config.toml
n_head = 6
head_dim = 64
d_mlp = 704
norm_place = "pre"
norm_eps = 1e-05
positions = "rope"
attn_scale = 0.125
init = "uniform"
init_std_qkv = 0.0306
init_std_up = 0.0306
schedule = "wsd"
train_tokens = 301200000
steps = 9192
dataset = "wikipedia_en"
MLP neurons of a small language model. Each row is named by its layer, matrix (down: output weights) and neuron, and shows model dimensions 0-255. Each number is 128 + 24 x the weight over its row's rms, rounded and kept within 0 to 255. Numbers have three digits each. A neuron's up and down rows have the sign that makes its largest values positive.
After each neuron's rows, "fires before" lists the tokens most often just after its 100 highest values on Wikipedia text that the model never trained on.

L2.down4:120115132101110137115096116098123088159128144141164122115134096106151112106113110082166146126132117144132141133079135154115138091125146126106153142192098180166149087149125093132140108095165141124102145182091130108123148105110105126140150116144167180106158156135141099081113127125105177123134185144126134140129101132122117109156100113127112164195109106087091158156134116144121089100124121142141154107174133125118161127114111134103146135164128118109109132128114143130151117101080099119152103139119104163132121153181136136081161112108164087119140155174157138127161155130108125142148119076143136153152145170167124135129094115137151113099146150101119130127125133155134102139139108116137117118158105133130097130126162161064150136131135147099117101142125151075141125163149114
fires before: " |", ";", ".", " to", " and", "ry"

L11.down135:148137126154089109152165137112131149117107096130116179143137177118135112172137153171123087125103108142119135123098177133151160108149132086113097127127155084131118132129145136120128104100121118110123121097110131157151154111117125124127103107182105107099110123135106116151151113103099115132090124088147118165126145069150149114082109121118121119088164121131144113110089101130113113148129149101132103157138147117161108139133126080139145094113147139094145168161125132140112181095122140104105106099120092070147138128115133155159169121161127141151143137154114076128107095174139159093065108125151126120124151114144176122160151188130105137141140100139146094136166126154093130102095125156087100110149179121154095132167156112137142157132084098101141126127135106128119122112137118
fires before: "=", "P", "S", "O"

L5.down567:142078083078129129105128179069184075112149113135136206138110129074159134130155164155084132127140158115116144133147126113136118113109111094134129115136129115145160116086141099152117093089162121131096189116104151149126133105125121121136127150113135082127129120175117121145133110132146127093113110082075145133123106102143111120103154129114117125127128107151147132119141099096074128137136122180114127169095151113132135135123116112130115124114129143103134142157100149097179129095092123120108087147106099148136124103119139129146108099085118125137090142093119117109132142124134122134144113089150139151107128115134112112119092156112132105115149146158153130104138144124112149133082123077132130093133170144134169118176140121151112090170172122091110125111121120130130105063171132
fires before: "|", "-", "=", "===", "f", "\n"

L5.down392:102150124123127134100108108123113183107138115099115126150139103123135119145130140145081138127135106120118161129138113132153145130161095106168105133112073146130125076122173118143137100092122145119156143111142093109181088139110151157118087127136092110112102125150164105160105148138166120132110118098140126116118133136095143132135120127136134107128129109124148123166111107099102111156165116134149120118109094109058103153113140113155177141063140128159125091142146159104105175111118143112149122167149086166147125143143117126141107185110079114135117122104107118111116145156106120105113118115111155105124165144131125119166117177093099100106123077137075169114122115160151122120085104119122155109103142110108164129131111100148165183127091126158127158117099150152102100077153097
fires before: "-", "\n", "="

L18.down578:122145120094123160095165110115126088118123137094101120134122138117139171145104137093089135092164097142082155131138148127106124122128105153122143116177120116112158121150112122158136136156145137115120126131107112145139087113124105123082134121131130164143139149159113114104133134131117110105152164121122161133133094162120114096151108117170101115062112072089164156166101086106138132111153125120139140153093150132138095130123134095185156153118090160113135084187128137130135111074111130130137148168157092115165138125108101133144106164147155133123103108156116102107080130112099132143130124137152154093146131119102165148082125130141121131151106162139091123147131102119113135108148111145175102130109140074154100113123087129130121121137118086156107112118151111106082183071167098
fires before: " of", " and"

L3.down384:123157147170154139122137128119106111109081095129127138138115086103103143131143101125118133127089131098148097093154086152136135150136108124166150145132111128154131105130059148127113102117142106144082153138115122117165091150124108184116150122150164150122138133137099104116147108166148110098185072094145116100124107096111141123136163079094146128129176114121146142132081122150147120167124153119103145136163135137085114116130142141097097105095151149096128145153151102102145142126095092106121107113130118132130147116136100181172112111143154154113163135126116127126142142133099128131110118081158156135162154115168094115116136126190110123129166162140122113113140112153113093121140138176155104155100175141146165123154121163112128192125111137119138087121143091098104109115155096
fires before: "um", "ad", "ts", "s", "row"

L8.down236:141136132129151119171110119176108096168119105150138142149120108070161150082139129128102080129134116113165119150125121143110107163093138108155090074160123128143126121165098106150128117165124134080159123137129102143133083109101152127133151111125151153115162156126156125114129090118089100089128106166126114107131117137106140132096116078126119164129112138117131102091116110132148147099115094122119120127135112165067115169101061131087150129132143137093115090101138145141119103125131137145145144135124137208132118122102125117102125126110142166187114147157140103119103128091162099185127100133112134154089161139166087131127114130133157142115151129135093126102097134164115151113127129139128118137076144166104128123114174129104152134098106147147161125099145107113138172112156145
fires before: "\n"

L9.down160:127118073130128123130090125147104147148135119120157144152156086144134178130199102138103096079115118131095144088172126141100136111134099113117092116156102121137137121109142119143108113114136118143128135099149088141178114089130115118101118131151098139124146147148076111204092177113184108131109153130138154148130128128137118111148098111103156141116128151138111141111097109142147129128103127145156135155139143140100146139133090124139148102138158130102138145124120125094098214055160140175117119121133125147167123121161080125148118174102096112142149113099119092095148108137131111136143143111091135103137134157143103128150147129111127133156140121185080102155129140149105160147083113133138137108125168159121158118166147121117124117133147125139162107134158129100121098144098097
fires before: "-", "\n", "|"

L19.down22:103122174096107127127136103117122161107108140126152116142122144164154150177124156150124174114107122159154115135145142132155140132162150100137127114104134157082137117105107123114096122126127063173129135154155141138090132120122123176094103122142124144120089106093120133150146104123123199177093161124123124176135108107097151107137104101178106123121130109105122143141119108118155131134131109126131132148121133155092084153142100120119158131131124094163126145118097135130151091129107142147123084145159141132169110159108096119110108087123122100128141139129160127136136119096119145146148074113100149104142090126106152126113143116147098158113122120089106155147161143128100105134074151120146131155124106091119167094124096098142124135143143140150141125102119146096165177021116088
fires before: " in", ".", " and", " at", ",", " for"

L3.down317:065152092116108153085126115111092116121144097112098113107079092120135128124147161136178104161140149107149118134160146155131125091169112142149085150129130119126187182105113182146121116163126092151092175137110152126124129116152135123115116112143153137112143136137163097103109121125155114096090128108154112141113154139109114116139152092121138104137150151160144165135121116138135139114106162131101134141107136153072092119158160134125121148150111140135188107137086172143106126140118107141131155097074121123135145158130128148112146189143114126110112114145107155085118145169108105110145106137104140090127118122120093099140131141114113115076137157127122134110158185115086133164136122137157135122110120124173097160108129105093123122116156190162096114107130134168101112117105140
fires before: " |", ";", "4"

L11.down75:105096127094138114135100118105123134153131117096135155132119108118071161126135082141125133104165132114119126132091150139103116161169145124167116096129045123121128130117144125170126099145163197134127106149118154156164139161157109095116122161156104115135118121127153136194130137125131092150132123063113135154076137162117138155150120131160113145095106132134109133118104140148178119167124149138135153139153137109139134104140117160148089050152145100123126122151105160132116139100121112156132123107124119129173089091149137152115140142085096112150113184117095132120151143111131150102159119122111134091132124149114143114134108122090114098104160114138095139132168165127138121127121112144109145133120210124135117085143132124112129107151107107108136074177137151137147143135151113
fires before: "-", "\n", "|"

L10.down335:128120121135157178121135123100125106128131146117129148088123122135146129108104147139120084099159159104148138084143139141119094114134112088126114150075111129151120121126149081085147156111137115165145142138140108141095126121198109122091169157146141144095162146169107101104119142141111108118132127141124146129088167131124145087122151114135100114138135160163100112142114092121151105147171158164135084118111139110131119112110099130126110156122112128142172144124129163069097148157148135181126097151124121154119109149116106163134136150086126102134129159116125159163135141159137128144115125100115126135164108145166116120112147146111115158093168095190129112111151116156154145045182118102180174133143107110117111129118149133112131140155144135092174120067124105128098131144151139
fires before: "\n"

L19.down456:127131130103107117131145115118160119132091104122115133148137115102102128150142125140162169111143096157106140134147136185140068168118088091110135157178146121163122171128096202097112146131142130123123160158125124124116107139136138141140130182111126135132151126112152106096128121112117125125098127124082125133164108135106101108139134110107114098152118127132122128117145116186117118145121123119137102094110131120153105125157137156102158093089130090129154086093095119138102105102089119129156131150059102153168101058152108146100125162105132119086166113122154144081143081097118110158108153106157149108147114144136116139146139124133133169154142192112133153092117115096108117104120141131117132084132099106108111132163128090111126118095140105115129140117151111103128132196148098
fires before: " |", " 6", ".", " 5"

L2.down340:106176141121104150137114102120134120102148146118116092163136078127173138142136142136108129151088183180119105127134156108161153157192109111109107171138147112109153133097113135143161118148122139123158110147139127132156142116117130126120147146108141146107136142137101125114120162147125114149143120152127133105099120120140131107114133101160147132150087141130156110124120103119111128072115150140117104123140111136149150097118127103127172133118112146084079108120144131121164118116099149123097124160119103177171150167126100126173125118129152095140153160143137121118097122142140130160066145149130103102102094129165114168097121103109132085122105121153078146137172167123058124145104115102117134163148117124081154169189166163084151136107113116172153110125159152165115136113107098
fires before: "per", "p", "a", "on", "umn", "in"

L19.down428:117114108156102168142114154128113144122119112104122137130118149139137133132139174080092154120118098128131063117147127182140129153185094128139152120117118121148134167108132128121136070128112167110092105095095149168092112147161167113117145108121154122131081159132143118098116100123139098151103107155114123120115131098188093169156122154094120095146123101087142149161138080125152074131160119144144105099131136111090119134146120131153144187157154111110117101116119143110123135116092091127124161113137166151134125145111165149135124106117127139139110158147127098121143141144116071102128163127117130156115162113175163149105132083097159137136124155118126118161084104129125138135143103100129094156098132109159121122176092125131155148141098141089115131123110165117125112062142141
fires before: "ed", "ing", "e", "es"

L6.down451:153141192167117126100077139148151102166098112146147134125111162134134136123074139147095155148125131152145140163177079144133142129139117111136145113124134146118126131144137121145127104158155112124157059123127108126125092108087130131114125112131125074118124144107141144126088109161160107115165165125137135083109143148129140165111145117119113147103146149132133128133123094085149149099117147139125068130126086143098108123167082149122168170144178111096159107165147144131117131129129130092157150139114141123132113095059126093164108145125126119114163159134140126149121132111152105138103109109108157086102145146148165133162116163098131103149119154170113136131069131161104132142125117069140129141112125096133122110141111094113142136112109117105105142199123111144113095105160163
fires before: "\n", "-", "|"

L2.down174:142124161101124164142096110146138121086111105130155141102096136170148110116089118119166113091122141135135108111157133188142126140149119143140158139081098150110110115108177150182086085141134091131109151147119125142123131089143120127143112124138117125099135126131097136132118152147102175141132120123137196075108109083108143114133157131120119103137118168134112114131148155147100125091146137171098135089130076114112129154147134136096164105132138113141130114104132096103091108109118121156155125166115110199116123148143095097140105118155073134126117107156098150098142101143099116133109083160073160118093147144129170123116130110117133133109145134116152125111150146143144135104141084136120093173114140119106156118108188140128113130102139185128133157094174125154118096156146123
fires before: " 0;", " 1;", " 2;", "50", " 4;"

L9.down688:146063130140127133146112123090139146167147090132137174154105123142157108163128151110141150082148117146144136179134139122097100168168137153157120132110093105159099119103174115146141101135154150128162119104109166102178107096145124156128130148156075049151147129171120111184100127131131125149096134069129168121111132148111142122127135095139095120099108169123140161119101128133139120158159143133141160140100125126093113136157129123134100113115121120124153159182128155150096117093144153109122127164114105175154131123155134137145134156092099101153125163077113119140120138129093141102123105143110118111105139118119110120171085130105119114123111092156113155087123158133113104109117125149129142127097145132129099121127182137143160149128095130109116101093119145121168137078158114
fires before: "-", "\n", "|"

L2.down510:118171182140090127154124152143128144151099125136098122136110154137145130128108137119175127091126083109124127142144141120115159117157156103101141122130086139133180153129109158140116104099123117079139132119093147111106104096128156123136159153172133130073145109083138127138155128161145149157126140142123139122116158128133116134134151131145173086137116159137163110127075164161106193149122152141125128116103157125119118114170116100118088165148109140097136136154130130092091107151146087175107141117097172143126116113173106156159088084098091123121108141163095139140125149158156139115091127133126115103090089097122106123112123161128158091115078123149155185121086145107119127120136148116136117132156168128110136161140144110108113107114177080152086111155127100130098120121128126
fires before: " |", "%", "3", ";"

L3.down415:133138114138133072122101129112134148125175111106103100142187140167127141106110157110155131153128166136159102101115083145170173092156155121106091133105129080103140163138128113120138101172137109118099100144147141124149137108177116113103119102115139120148138134170130136138112095135132158139105124135102098104113140128145109086116153096110131139100109119131168138102112158123163139060153123138162150111109097111150097119107098093129138091125155157154093128110134131168126123150108145116112105124089136152189138125098096134157114119128185110098131152142130194132105087184139094145105142116117121150107134139151127119154125128156144160130127093102139124172104121164143153131148110120166177145133102149142121145137093176103115107130124130135124164094090083156152136114132119
fires before: " |"

L9.down562:117133140162130131166168151095104136191122156174124131142067126106146134096141132089090127139162157157143165157128161169167090162138127134118111138152129139132136084145125118123110143117148155100142116087135140093122116110105167120122135121141118124092126125172117149138089131175098136159141146109121109095136086130130134069090110125111144148112142131123129119121088111153140106159113191142125120153111106116108081098168156083123136118131135111134133113112145111145100075117103153143111163155103116107127160182171125093175108119115166119150120136169139097098147148084085089153144151153139108136168110161155103111150159113128125139130143101123127110174153148082128144133127112107126120159143088128111164109163137125105141131145114143141137166116107153161141149112130136
fires before: "per", "p", "er", "ple", "ph"

L8.down610:126170132099132136163114129161107117096149148106099104130114108109124163170127153140155136142153143145132087123153123125124103143131134126114102122112143133140086073103092150096106103153096106184137094146094133145123075124127115103150098123106132105167221127129109105121123102161099127157107093169142112152155110120144133109088096116168127083106184101159140070146086144119093154139086138117113084134144122144132115099124114156095159112161138147113126154091154104144109144083103111080153118121125128154138144118089128119136145116168132114135135147116143127132109138136112156159091131096132114130141134131118120136098122140112107131147173115172120109125130147121121114145115141109134173138117133134124071161143123098160129175124084082146119104134117165092143094150128146
fires before: "per", "p", "ple", "ain", " 100"

L9.down496:112115126152091109129093152164082149133153135150107176071130083117103135090136138132182156126162119121094123147105122171128114137113122116123117077148129125122140148093147137092108091110140119147155106073097128131091154134139124107144167122120101124105147115158124156163135108139163122160116137091145105102091136107127109141107154127134100110123129117110096151110079103126106139124115144122150093146150144140093062105146103149132154156135127163119118144190111140106151174109084128154123153144191113060122147139097127119103159174151143155078137146102121129109125128168159110100101134113138134097117142133134130154152126110121126116089154120127106120138110137133151121133115130090133128102109161087158171137155155121095102144165103141151143107106115141100119085107129169
fires before: "\n", "-", "in", "ed", "est", " contract"

L10.down507:101111149145126123127102135173111139172089109093140167130107127103157159135175119159088092115137131147134127101118138145180110159134104132134144113149111118096110147078164148124146071118130129125130127104136116130143109165124124131119108111157073122139084184144095109145104150119144108131129155112120126162128143125158131129142106127093096131131116162124163121138144100160139153133145142138170176144145158164131135115124092115163110139076145130142139135125126138101109192079149146166080129153127111179181145132134149143128144102147129115155094131075160111118120111124155146097101132079100127110100107128134115156113106136132107098159100101102109159122120130129113144134140141161140099113103132111139091123125173143170116164091147067147108113098101073135165105118128136
fires before: "-", "\n", "=", "|"

L6.down452:114103138088130124124107104164195107124107106085127105112149088116103129150170103120122159166148131151130116078108121154164097141142137099089151139140095181132129159133126144119121125103148134138143109158114144136145155089109122136106137159088093123117158074109104148132134141143106150138112119124110114145105182159128155105143089160135099160165128139116184150124120113155130163115147099128095102117133114177159140165150128138151127141100146111142085114091138084103132097147097108150102143117115113095108170148106105115118115139112088121118121153143138125147140151137103105126096136114172165154116147154078085115049118129133097145110126150081119114120113133157111131132132139138120138132137138111099155118169102100117179108164165080142115118110119126088123112100119144
fires before: " |", ")", " place"

L2.down594:138156099130132133136143134080112162119125153148112116143112171114188168154098155087137126111177137096171120114125135125154142129130099167119126099123117060135152121103101113125128110155106084152128081142178124118125115140112131116175096136130116117126091137137135126170090174146147086128112186139130123140153182082141088138171125129106139163113112080108137091087123092115130128110153144130131083120109145146138121076144148140135139118123127133141132100125167147116146121112084150162130134145121168127155136117137143066118143129117121116133119118114106099154100153134116124161127137113138081109130134117130110064116120142142151123132135123127137135074143173128153109103062144096076159118144135113129168115163132118123117126124097120088150106187117119140140131143116119
fires before: "per", "p", "ived", "ed", "ple"

L18.down559:118137148122117125144133115116105093108123112094132151106122152165156169113126134164089140128165161107124129175147101124117112147150075123137175130127110105141126150129176112153141144156156139139076132117146169097132123127070138141117089123141131085150138144088093132091144117178140130104122082154111134141110137142117113125164129147087104174142127086125102136150137135127156113070141154157130097155109098134107109154116180124092132129144127124090101162146137128146090120136143126162126135164110155132115113109119119162129135075119111084090138114121137146118148094146122102109128184107083129158153111168128142112104117114089151097099113183105127134160090114082100127162084108135125135115112126100142153163146090129161117139121129119127128144192161097116098137120153140
fires before: "s", "es", "ed", "ues"

L6.down384:151159085099181149116123163068121122107121122136162133128135116149173125159157099121100180077129105104141159121118166160134149108143095163155110111122080131126118096090169137160118134095139123111153098149135155123120135164089090117180141108137089082114157131145146110058107122144099117118148127099114153128137115085097081113116174164090152130130147140112120170122153115132120115098139095177129082109122112145128166152123141101126126099104114144108103122124124123111112138089107114159104087126145146137135105088147122118156128150127118098105124112097118122129109112106123135080136110151138132164144135137114153141109119125126147102136167156095146130112178121151115166167087140144143159149114126124126147159124150116135191130128101132106122145142124177116142109142145174
fires before: "-", " 0;", "\n", " 1;", " 2;", "2"

L3.down78:135105094143145174141126135125173101169128141078144122075103111108123105135128129085135140157144110093123120144094126126171138119116084080114169120128104173131111134082096085132110131106167142143170178158178142134170109105115127136133124124147119161135128132151135086088157134129126171099125152119118130095114136145149155128126129130163127159156180114114138154085148132113136124142120130108139147124165158098121084125158145064134136154172085129105098138113098181091146127133123126154109141092099112133143139154128084103069131130136110116141130122136155137124136170136092116152124115117107143149092105166135115106156160115100118098162135137114139147147121128129128095147137066137175139114106100118118170123132127178081153094148116111115141114120133152145095121151129145
fires before: " |", ".", "\n", " and", " :", "–8"

L17.down280:167109119113132133123159113100083092164140152118137136138128145139116183177130130124132077142119138119136133102113085139113142118142153084143155143159159160186122115141132107095107091130145166140178172116116168139120157107130186135114108142145147140127117126123130112108090117139119125127130104088163143117112133123149098116122129131097153129097085142167130126127094099127125087108162177117147127115142091117108129135143087111133154155119132126089164118106090128144130146152084119147169165114139162095149114119139123142141146096123133120098150117139108142104105138105124066113104148145134136104106128129121134129070136112127139160109137111152144074117089166151184125129147118164104132135135116089171132128156133120101164122126059130123131139118102139091138075079113072
fires before: "us", "ic", "istry"

L8.down221:076133124136158154123109147142090132102123141112104132091162132128161138146133137153146148125164092123162133100090130120120146156115132084103117111117133189156135149134139114066082122126115124133162072146119140141088134136130107111137140133130133133127124094099168134156137116152133140065119130122104159108126145146136126127095105097108132142111168147119169145181143142137089137116133122138160087120081102132125146155135148131121105147130142130138168114158104139067123166139139160083105144109165120088105143097111124095147111146098099154118123096090136154153138165130121070156112161132102145127163103174108136110103132143096117096076140155162111089159122112165131114124101123143135141175130141139113153103142168130097154157153130205119136124139117114157158119118119130
fires before: " |", "%", "R", "H", "N"

L2.down116:098141108124140167200102097116153102120130092152133125122136111129114126116122159139154136134143143136116115113144128159101109114136109167128137100081087140148132122108141149115133087108131119131122118172105142147099087095121139128158145109147082094170112150119080108160111160125179165162156160109112138107082142143137128127123146115070086102113136133109118132129125119107168112103137080112113132157146138138103124132106112111104142099148108171184155149159139119093116121091140126118153119073123109107145158141097086091141119197096136159108148123101136133093130056162118110127118121154102117129101127126127124128120149138122095131147134130122123145105160101138160151110140123187099147147124125102096151134152168132146099142089141189143131141118160154140127089123112167
fires before: " 0;", " 1;", " 2;", " 4;", " A"

L5.down473:141092145108117150150100097135096138130106105131116134153117101099107124129167170126113117134158145124128131107120142130092085147122175106117156140124111155151139120146167153135141120099102082107110155144184128111150119101107106153107084139112115161135101106178171152091146126136107091136136127090185134120149154126128127136182120127135127119110108126174120175163117099109133122157119117117125128130139128092097124154142122161159128110091136137110153110119165132089090161117102161147162157149165155141149139144152148092145123105120124133115138142129138144108119122128099111099142166127098143100106147120185114104138108107133179178112136124126124097090129154132142107108147122114175096077146163122158089163160151119129155207154146087114156161164144105107152146116131109
fires before: " States", "ad", "am", "u", "ic"

L8.down350:146132158099141166160082139156111196161174106121149165137128149130155078131103125118131123125134112119099135101092159162062116126101128125162134115095078165140112159096155143106148134129152158113100111123123170136096127124120115093149148086139101191108130141089138152122109109095191150133126126140116109129153169126105129167102157144135136103147158130127089105140185133160144124135173120116116082136116134097109135153138144118132092082122096090145144104143104124134110116104114122077152091180150062125169128123117097121101127104122131116154129123149128148169104122150168137147114124146153160096117158121105142122118117135149113076106108102126145136120130102136142151107137124137087159133160115129089149125129161122161135115143109144145109118133147119163124116146119134
fires before: "\n", " ", " —"

L5.down273:127110107141139134131141118094154104111136131134141100131139105110115163139136127161144136134164103079090155136130131120152135136108138092163119157151127154132136134136130118148117096186169073113116065143144128157166121085183117087100121097151072114121060137116114097137095122146153070138127150150132137104138163117127155089126155145135139095145101107103094115104100122070125146126106122149162058151115107120132173089134120080132121139150129112117140107108167123102107132179139125134150127127103102103141076146108153133141140196109147090166141123116127112113109157125127128130173139121127159165133109115106104164138144103103133135110141136164134109121144114181122119120132142114132137134157137109121135142151119177152114151183081142103094144136144118131135129132104122
fires before: "per", "p", "ple", "S"

L8.down486:144130106128163195111124120103115128104146155124120144164112136121132123090113176124125154139158139120133127125152146109108130150107125123122152157124150138138117122112101072127130146086178160138147149119120140139115106085127141113108119162147091166095126163135118125150097111148132084126117146104099150155146138106142155110128174146149124125120096102144111117109154099139155150120196141122113117139108164130097163055119160138152127171191110095154116110180090104113107112134123135098108130187160138159140140143112150147113108101076154143149112154133133183114128103157124146088133159146123158095141112105130118150142133123160103124102121106143152121124127104079131196098107142117132163141123172124111135108103151148099162151144149138118186141107112131150138102105105156
fires before: "\n", "C"

L2.down302:151152128109154119143126128122177140138099139158124147150123088138119163047092099079079142118164122111145175143124131171103144202160158146104145143158133140120174129107119125108102143127129105116099096184134138130129116128102105123101127158100091163126128174140141106129119099145112068134118146118143139105142141148140157131135126097136123178161135106122127166160102138140143090119131131151139104128120100127116110099129134139127119167141151149099108155139132116130132097058106122146180102103115135154123120173195117144138137081085131133153106134116127127157113135141124127114117167135138126144134163133138143094130131111106169124110168159157097107105118178137103077100165149155109101139127149142142128100142142153102152146167106131130090103144134158114129113119142125
fires before: "um", "ad", "s", "ence", "erv"

L17.down545:156147120127168083115126103129151163121114135084125117136116146153144103179121156140116165124148162112149170102127094154164163103159133107132111101144147162096165142084127139147138133087108131131084139128145112104126187130134136143124146150146095146151124123164103152112119137151125153118134164130126127180116094165096107156105148147085122106124082144103110105128167129100105095141090111108116150097180129156142109143127132144141133111131130158126112131133119133123169086158121165135107127132123102176153143107119127128100073126149181123099144136138107161132100083179151103121117149116115123101118152099091121125092141159123180121100075123097104120094148108093144079144132110058126105130132103189152152125091116112113129107135149102122118121125109132148135146116137121
fires before: " |"

L13.down64:118132128118134130137108170119113144125106132079122096120110097113110137114098106087132137163137143120142110114109123153155170085081139123099118126136105135113127115137138128136150095157143107110155110096127124161115098158103095147095188169083100137088120107156135129120144121119119166110115088099140104118163095129161146152119147132107091155112138087151098171131154113137135164129186108181168115085120159155127122182150116127110151093098130097166121088128118148103150143156151076152141165091090116127145127134080118128137104119114157112137093140160109153148118140129145138154116101129135133076140112133136136103121112136123145116111126111156122132105142127154147170114158130172134152130133141124108114127142150116117100093149168186174125184137111103188136083146110139
fires before: "\n", " of"

L11.down373:133098132120163130141160098118103123166128104109146143115133148143128141119130155135133123134140115136131164133089133139105134127140119110165152105128103171136159101127182129119138083113121109161130120114129103112134114126143076105104124164176111151142162130123114152175120137156145152158088117139114125151124135129109136136153106190140119136091133149105126127062111159121127142117162120150164104152120147150081102130151108148175150122116109144140100111143107070105143154145104092154162114139205143129106104103090126124112099116144109137142147092115133123168140150131113065105138137129090145087146139148136113159118134123146107096105122113143151145107128158146189120076110106181147129108086090107139155115114137109115131158187158114143156141185089138128114137122174148
fires before: "\n", "|", "-"

L9.down575:090111163107154127187086118108118152162113120167172134106174081110113148134136100118093119127140122143119156137149153136150124159103142163115144126137037123135141112112139128140139167124136144141164129115177112147162163144139131098127098152156128118127077109117116147177127135107113132138172113090111104108114172134121151119137123128131155120098139101164146114151130085144121102162125143137152127109170094126096169137108166079125130122139183121148142125108120131151112152094152158173104114138159157154179133098146130095162158133121142089122101126121151126124163136111110130123104157086127149136129108135142113152157096119114112116069105106152152156104141166139160148091100171121168104134149129148091131101135132104107170133117123089146144130123147140129117125160133158
fires before: "-", "\n"

L3.down347:139114071139119145130137151115141130071116122097119133126146103157108079130109126098120113138145091118127149148097161108144159117145145151155141130117160105123165114122134106119123149119135102127099133138139132131153074174129094134112102099132141162142105153166104133140132081175134047144097089145097119116108152116141143088133097079128124116145143163158146167105116123108126132144124093134134091141112096100100140115114161168152141157168133104106090131126119137176166131085084125134094138104134111120090121111094117142102125118122131169096093141128137122140123181100149138134130124092145108124111143128132100123136124108080138114171177105199127130150134174098118103128089135170155123151093132129103148149133129164118160148129106129128094132071095155109129104104132113
fires before: "um", "ad", "ob", "am", "s", "ass"

L10.down675:168141112125093124105146145106124153174120176125150142137117153120118174122111100106185117139131135101124127115076098171159149121139165098173096094155104150182146174127145117111161118145169124136083152092147130167117155124120085142114121109140124122147139107159151135123158124112139197102114128143160123111120143132101155156144151117107161133153137117137135121167123155130121120098161102131120111115135103179119160132095115138099158127122129101109151097104133122069127116127111110133128149130136109143152122150127109121148133124113147080184131172152145177127155128142204110185143131121147160127098166161122153085130101132172149150124130107129087135114099124150118089108130136129108133097167106093137109130125142161136142085103162122119109138120137113101165123129149104
fires before: " |", "\n", " "

L8.down434:125118107141126135112121155136133138099135132138102134115163134179170161106138075087099092114120102148067152130117133163148095129161135149147188134112089120124116157150123131134157085155061135145144120133097147133107136080179157149116093150151118168144117150141111097097148161174112120126142108116116181153107125137088121145160125135163124142095145142108134105125108185146133098122135143152130139101132110089096107130117110153163133152107133168097090117117109170125120127122153114109103106130195128152146096105111110097131132123095093110103105132071126152130116084173126148133138152135116131145128124134119146115140159105109180151157114143123106126146094146116158081113108118155117132152118084143125106103160134153111133088076150131121102120103104127150119117115114115
fires before: " |", " 0;", " 1;", " 2;", " 4;"

L2.down144:132133170151142167113144096109125138176148113131154165120170091166136151153156171095128121128093107120125147069088148142127099147148118157127115140115096091178145131100147154151142115132102126149153119126132096133086120127148151126135115095147161170132104128089099091095128094176099107150149163102159161120109147133119086118137108121143131135136123081092123127106101122135163119141111112098156103108135075138113144141139150148093154067163072099127131142125122160137128122158105144117137138126123125135132109138155118095168124143114135134111086130153100106157147134168147121175092118116120135134113092100141129143103148135124141114166144138095119172114134155107161175107139124146140173143112126138114118172123220119129155138091143106124129118102154106136154142105107133
fires before: "\n", " 1;", " 0;", " 2;", " 4;"

L2.down85:140135141138065115116104096158148101132125129110128152111105107075147147094130145089114158139156140084141112102106155121085130115159163144157144132107124143125105171146161119146128132119080105114136145148153111130155140110117109143142171127154121129127149109104122120094110157191145113103138148089115119158108122137126120135129139131159142130123141131135121152141111137072083153163125126165133141122092160097062110121149174127137108136113136146140096087150136119111106122120141118101170132111117125133124111130164157108138154059119138082168095083172116117083103130115119118140134113123135165090136170100164131127106138156127095115104123154117069183126097128090168118128149141110121159174155166121139121180119156102074121131131109148107146125141121141109091106123144131
fires before: " |", ";", "%", "',"

L6.down637:111105138112128091079123185157150092162164088171135123132149107104104131143115108123127154130141121115161125176164093183090112129147138127153107087101085126109087105134121080107140122120121128088100127154119121131101113136136141126128126129106137114159128124156119148167100114120155118151160125124151198061131130174111072097131170129125142125135145121139136109097096161135138125115145144112113113118110103128085128156084096098140140120089091133113143155157085149066101105131117112150097104133115118155092108109105126143092092140099133115121151147151111127112138090154124122116132121146083118101125124166147118072138146172087123072095131130163108135138117138142139146119098153101140133128081091084111158134132102125115142139096117117148121119134140141131117088137123142
fires before: "-", "\n", "|", "S"